MLP neurons of a small language model. Each row is named by its layer, matrix (down: output weights) and neuron, and shows model dimensions 0-127. Each number is 500 + 50 x the weight over its row's rms, rounded and kept within 0 to 999. Numbers have three digits each. A neuron's up and down rows have the sign that makes its largest values positive.
A block is one neuron, or neurons of one layer that tend to fire together. After each block is what it responds to, as a language model described it from the Wikipedia text at the highest values.

L8.down1:416531583569430551462497520441465536469419481408495521461511649558464570536490504552499478523476510440549566499453508492490463506496455516621556485455490510561411467403531421550495443566551549460518432473499502443538510515486496524531516364516516497489444565517546500510417484469539487426592447476558385530539494547595555450469463541542499445530454462507430530488517609413401586550503
L8.down98:488463576545622476379470571515467577532445439484585490526548462463501487485544483570388457476444494526319465571475500465361505492484457589501484500568500506502459500537528532445509474497595457473493502449494497516557455567513506468492511308601455435600495478472526490483537416544497450475418510588500493514516568511612465428553589499524450539532507500542448535533510541404511519515479
L8.down170:545440540501545486451447517550505531505436484504521479578598547544509474432503530554303509525409484476323464580397525513336548500485478635493610509468547517485462467502474515442486448460450471524466518472502454486547538496551515438482503252574427419503495450475512486509512411498462482510465506572540491490498544561580489523483555504511532545521486502539428537504538500456453519510457
L8.down339:474401524498531514489509446575530470482478614445544501515461528553554471445524533523481469486482474502450504438462471443447558527528561573508585430473527467557533508465462546482502467506451482427394503440451488461481515536452580479462470398534496444457495546489489606502495453482408558598532462493489551463542520540559498584448523620540441510483476488546446528489464555560568398476480
Responds to: Space token at the start of a table cell, list item or heading, right after |, -, or ==, usually before a number or year, as in 2008–, 13 | DF.

L10.down8:496562460528464400417537432462550525495499459492426451511546462489457555515556464466511428515483491405474537407534578556457500455472527569466583482562530470467399559529482541432507495435466502517537513469538532459562453530460471526461528490560549422605513596474562427570487467533565561499460501527474438437514507528478508541450543529513461577474448565456571441511581523475425596471432
L10.down15:492535421520533493460496532498538498503486568581539530508431613519501552535417428459534445456529467459505416563470584574520443546521502554469489497416579381546531495499504547540452505396540484473509550428547496506473467494460451573426472529543509479512594527522461520454544544495433529577421364563496485529465508442516429486474503531462542385505466459541454509483431472478494416466544
L10.down26:505463518506539549310497543443522513450453509540497494520478487504464513485545450456523522488432446324507509513465439430424517463477517443659544482460584394521548528456587524504488476482519542538489495463447453444509539430541503500429508460541530478528420467509469424505445433500501519439397485525508566479497485507497570506599529443533469503556515518487653521481496520532483462460446
L10.down447:504561563571463511234472521442496481465514519463490521487507504487487508504486513525549477496487536236418465473481524514485475484452601507486425528478495542523505472508506476483489503439493574469512498512491485509542442515520528508440572318587497485486502533498503418524487444490560557546454477490522510471478509524472543455528465479514464518552508449522631507526445524508556538570430
L10.down475:429469522466473520415500514566498495458533483455487378438474507519491449569591539473502478467456449478401438522518548533511491443446451549547554520421532495568607575491485495502465452511471546561435534465567513519491502540462451524473432426564515512394449523596504428519473409434527498493516524463519533500411534484616526482508501577521465580442542485602463446527445496432515435498405
L10.down585:512499538539492466204501502545513462489555486552479566528486486509499512495538485466504465493479468199425435528450529501495482512497522530471492503466442495564509506518490502506483468434507485444509512484424472473513498486498514538493541341516598533440464485469542496509442504502522500524495457509463516517505479470504475529507546493538468517544491485533795441486528506512477483490423
L10.down664:474462493528477457222523557503503581537494529508512507471454473523433476461482523453527486472521461240413472540486541502438533495436612529520493573477519522516525550470492516531500497469535537494524485481450527458544454516497543511509538351529534446523483507542497493531443452431512527562526475500537523567539511499475502520505538436541481512584499509436746510474468537579518501505476
L10.down702:532539494413577518451488446512561529527636478418433518508505507461585520541437513435445573392478508402483543491510487472426541348612603456491493518495481518492594498525585487515405427581520487499473514480518491476565597441512530487540495439482461535514519572496594486516498438514545535462491559465493553559541512531435492546504560490540485538499490566536540482586432538396471616480601
Responds to: Space tokens opening a value in Wikipedia tables and infoboxes, after | or a colon, usually before numbers ("| 44.4%", "Total: 657", "born 1988"); also name fragments like "Go" in Gobert.

L7.down393:493444494460541452422480464531572498444594545531500555546522545458507541514468589433475445461408530458470501489514518442519440500501482539499511491390450550464488480583571521578530551541534514489638520497443579462439554505447487492419511440462456530486491525535446520453460524569476599559511478436490495452521556504472544524474496513443459529485394436528324469506597524552442554495461
L7.down469:496499459555498487469544461487551469493471503520526494517537519446507489515441492537510518497503453499477509522471491465515495469549575491484542488460492498500457506498502536502523499444455494483488530455539475481487492491509485422483456341494265472499500511521492534472516520578489508471480530532513447516506525452502466448532454486529478496492528516489182514485540488533460480494465
Responds to: Space tokens (and digit pieces like 5 in 15) just before a number, mostly in dates such as April 11, 1969 or 23 March 2024, plus table cells, degree signs and Arabic-script names.

L7.down3:427449409516397496508432457543454434487578528516527557546477535409479506417461444439460470480477496497516486464531539573476444436489434468475403582382454528493519477529579487539506518524505614461509511499562573543442525570515563476506540532585540529511526528528558444435483434466427515552538486590536625571502461440464503514402491484571540498486552471497578546503478480452528494521487
L7.down468:463483500502458514547486457465537447524457514501416447589410455557380489407536459480510492405524525480449511468503492507527480476438480464552421482390512506488381395500511435527539493479509491493509530444465429523505541502487502490517495499531409492564540555586598542494418445444437442554539401494475509395523458488454482486483475508499399493557578444542420524472537506508484527484367
Responds to: Common nouns naming a kind of creative work or entity, mostly after "the" or a year: film, song, novel, album, team, company.

L7.down127:524546526490474573488547516536490477553469492433545561455431389501526448542451459558472525517498522581499500487476470484427467567445479494503477475507480526504452518561476484472547512484576481534522465484559439593549514436501508489486388528508325508566575467489531492463502559481517378501493446522418439503539463535464504534450436498460532512494523572501740434520446546498476561500555
L7.down138:514489502464532537505462512566486450513483507400469532542482410512514447544481449507455444505468497506500451465458490517500507498524478526535528475544481505466421512534480546431530481559528471489458505487536489513566467484539531475527475493502285511530551474511487493509551501473523493544531431501430462505530456542512478496466499508465442543465520484470766494578538495477479508538540
Responds to: Hyphens at line starts as bullet markers in infobox lists (Time zone, Demonym, Position), plus mid-word hyphens and en dashes, e.g. high-quality, 2000–2012, 1–1.

L10.down42:476544514511484484451548492427538450479412519460403470498577489529489513514492419524502474471534419563621519523489472393539528511450453508438463564544459512462507486470462507433516464397556447500480450502483532434529437447477571496489542505522623427526560487558506581518550505482454567473426514411481569505520428495457523555549581523501470458551503468580713542451558473420550443528465
L10.down76:419432606542505561491545517476514497385485522498464552467505427476494436454516486470573532567453621530521463471482555534481519499517511515495509407483496512486502500506492436603451519514577493571418464490413501528459527510497548548474460593619659521432428533595442562594459554426369525483559505469444530500475514506600495507577518423477424538465501569578521441539471424445480530474466
L10.down108:585487587456520599460460510484520466481505531587494477479478429544504556509505537441437501523388524442403517426560529510581435520519567513472467489479547492393497396529539361522517502573551443487439426547378488552494517467569567514558423498484538487510359558531583534502562496436475499540474581518400532458544445449573558512540398474578395502502420535539541578399573437514481512543457
L10.down191:566481397435557416516430538488405497551494498475405598543547354502399480502536541396481463502495512446479511474578482575449634439468538435478445517505488443528502580521526434471515534529564444569541537565491472500548542506576510473517442514516477540482506480442540529502499495532483412492492474497469422426449489481469495535522450441553565472474532520471449481462512565400545566480456
L10.down246:539490501581545484620499423441445421595553566526481462549532524489574543487430465468492463568466460607598558546521460500519536505518538440528481495559496538443459587407488493487501539476546435454546441503505479462395477457593469408471475532470461574535486558484525606495567514493498614504406587497528554544467466528468473441554473572476482498416630527550537609524581579486493435445454
L10.down357:479510488461513527571555506510482424531509479536474544472540522511494523495492492480513448462539464584545465501474481574509477543438464598503509601540479416469426444508556359455554570455503551476484518448449575552516462455549467406470501531422526617528579529473460519463552483547592538485572537549529494492633495603414495435478572500522458490499545476469511523428473452406404492610463
L10.down392:488482493510493437509518434569545474506516471586488509587493550423424492483563483460574532407472464535500541409477460556533490486492608561488419529439576602533400480533506458545517464555469502526541490488484513420517509445417484537477461553496422506498555506414417510471516436509583554560482552608541568469518427467608503476440512445455551598436512475402459529367538456539422403544469
L10.down455:493434487597495490407555453479418433446476565602426487592440442524467513579486463495527517611512451444576444532515442492635499516415382466569612481576536541519508507532481541562540480546505496572472398544442525554471525492503490561462457391466633513495538501477466528456484583429537512549481459475518490487493539565502481507471426544486470511492506470505598542429486500500453485528518
Responds to: Word or word-piece that starts a compound or proper name and is completed by what follows, e.g. Film(s) banner, Work(ing President), Play(back), Iron Guard.

L8.down43:527496471559483462412436484527502599500571464523429529514502518543461448475531500510245457498493515484295447480408499496294546468564464577510529544567425492503510460526510555439469538526505426444476507503476516491517444510593480509554554329507486453548550446525481547545500445474544497552558487546550426476493576523476487442474455483524446577495490511525436487507583482488447485479547
L8.down54:567576501485523531516536518478501601522559493530471540493431436529493500519482492509243517517506517486303514378415446471365506527491427568454507489589544469510504484575492647403470525509591481503581521498543473476531432524510512548559544475510485420561515478538438478514553444454488516528478441499503489546500496391523504480449489499514462514569493483533506467519520552491532523552478
L8.down518:564465499457466457493463534429505511550590557574404515500528453505488471508520578414433346528469523438321456496445544577455501488580519471478552513553496464467406454539600473491459593507520420486532451510482469517517501479442494547569513432524458444552546453496516488556537425500492507463586446602519509497478522470596477571502475441473474500547497474529447504429499547473474585473453
L8.down578:466469479510509547477404602474408484478517537414579527576500487567506554503420454513384400425463479503464383485559423494459482473503504507576542484498429483548471538397499426438487538569537367513459547455489432531573485537509432452540566445572472494537471501536454567516496519517481512573543555506583412535452564522446563542476506490500526503576463504531568509500514454504426491496479
Responds to: En dashes, hyphens and slashes joining two parts, mainly number ranges such as years (1941–2023, 2010–11) and scores, also compounds like first-class or Country/Territory.

L10.down65:472532479375503425604537401540572541490467341484500463446348507573456454427516449542480541524477598594506475466462524532532521554458559488508448567521565477482519470488463575431511415547437531511458571552527506524504513489454490531483506501519412456374520529541476459549535520475575487473508360424516478498465579492518519533534596524454491488498486458528510482461549536535446529468509
L10.down133:457425459517570527653453533479498434527404544572499499434534414476586524472586519551427578516605517678567431470448437467495427477461416531480479450470567480539467552530483526513519461499447494501542556555525552525490572539483513553508474539525546406497435442513498481498505511503432510527444556475448452392467456463466449481480574514424472505493517550454519510532516536449501609461568
L10.down163:527493569431425540756485467547496545471524471464499463511456490486448448502450547475489453488427534749635462411519494504480465528493541483487509451509493447440467462556498536443466513496535449550470448488559457588536501498488502553459473559566546499465525485506462499493487499502552486454507432491548450519497558507506514535487465490456468536525504474498708535544491567525487486529506
L10.down196:575568401491533592556530505599547490518421549475490550366492488564525516453481474462499550442519485471522543532459473480477584541390564453580500466483508558438512536499528492535466560470453523493559488409545568553592529459582565456524494546458552501459568534452544520495484541546523484538498560490480489414537424541466380441473506536526519532513496631571537448563501454512509548439510
L10.down214:480536407441509473523448526539506563509517533512542437519565537426572561489462413478518504526541453450418436514470536465445507516550457495439474499532489403599455560500487557465522467527567456542525549492530489523562555530476441472619461498551422619555631500539448389518586483494463455539493437436497429486498423487437466441495494517452488550392598423501574500524550466374559571481580
L10.down323:483486485509466411493438500577491424568504542470513528566562552541574466528520578538559540478484455489515556498468555488526453510545518517560548540521499515451492553509524470527521497502513595497490418444538540580532494525591500469565521483450482566528469463462465466499498419443610509514496542530442557406552500468435400467449577567496434543493485443450485550562474485469483584442541
L10.down333:520447521389565491586540527576504566532503448552551504548516398501476478498506461522566514564520490641570446404566542399434488497464580522519427466489498488551493422514543457523530543551529470545491544505524419584506500535530452541493507457610547550477447579523412469541481518518490471503485493513600470457466466489475560545557480481414503514436513472474539530481523505551489387497469
L10.down368:536466545550493485590514467514522441533425483493499511409534547577448491578426546423512581431463413575559567451456548505618436482482429518498484553579547514534537529522476512519452467519494544458565523578554463496543423447540567533467506514454533483485553455426488448502467475483434461546514458536466477573544445600493463505498521426460563515472452547455640447577473532548501409545495
Responds to: Hyphens and dashes joining words or numbers, strongest in "X-year-old" and scores like 2-4 or 7-2; also mid-word "s" pieces (Vi-s-count) and table digits.

L8.down165:507469469554539506432475465478472464614467561520538450577485446475554470593425550464294540537520448529575491566472468540443505521405492439477500437487505610537474562438457441490396500423618450589378435493509458423571489499468506517540525566500621550468445462554502555525537542438516485503366426480556496450484496509555549539419498446500530580536447553553458455464529535482534500412482
L8.down412:511473554541495483553476479418366489550508584528472528456497508509490529420577484514448469447500440561630562442425516475603502519475534543525513557477527536452399477481509429514503437548494515437526419510511487431570552511508482536553517472454530531503446477552433499568497570534514495498437530528597495451462480528485526467575484438541502400410448542442321545527564460495566484578593
L8.down419:541435525507395463519487474526491450519452421577464381491527519548531552474611483507460413444516440502509580525504478405529543455468529511415576509501569478455555516519558523495468541513558483610558514486436529618466477501485494474396530520575525519464527498600518523574444564483488510535474520535602428528525500428509446531496497539509533568479493440467576352558463383473578531458474
L8.down637:572460513493505535470552535518471457463419442513516528461478453518474488547588436511368489428473557534529558429502544419561563491521485531430483383532513460455519495553486499495413559449529371480553520512527489453546527557529519482548483460447553540489414525526482458498525530553506570521419444444438554415512530509482535507491483397440493422508408537413416460447582467511558557473600
Responds to: Common nouns naming a field, resource or substance, often in headings, modifiers or names, such as Economy, electricity, water, Art, food.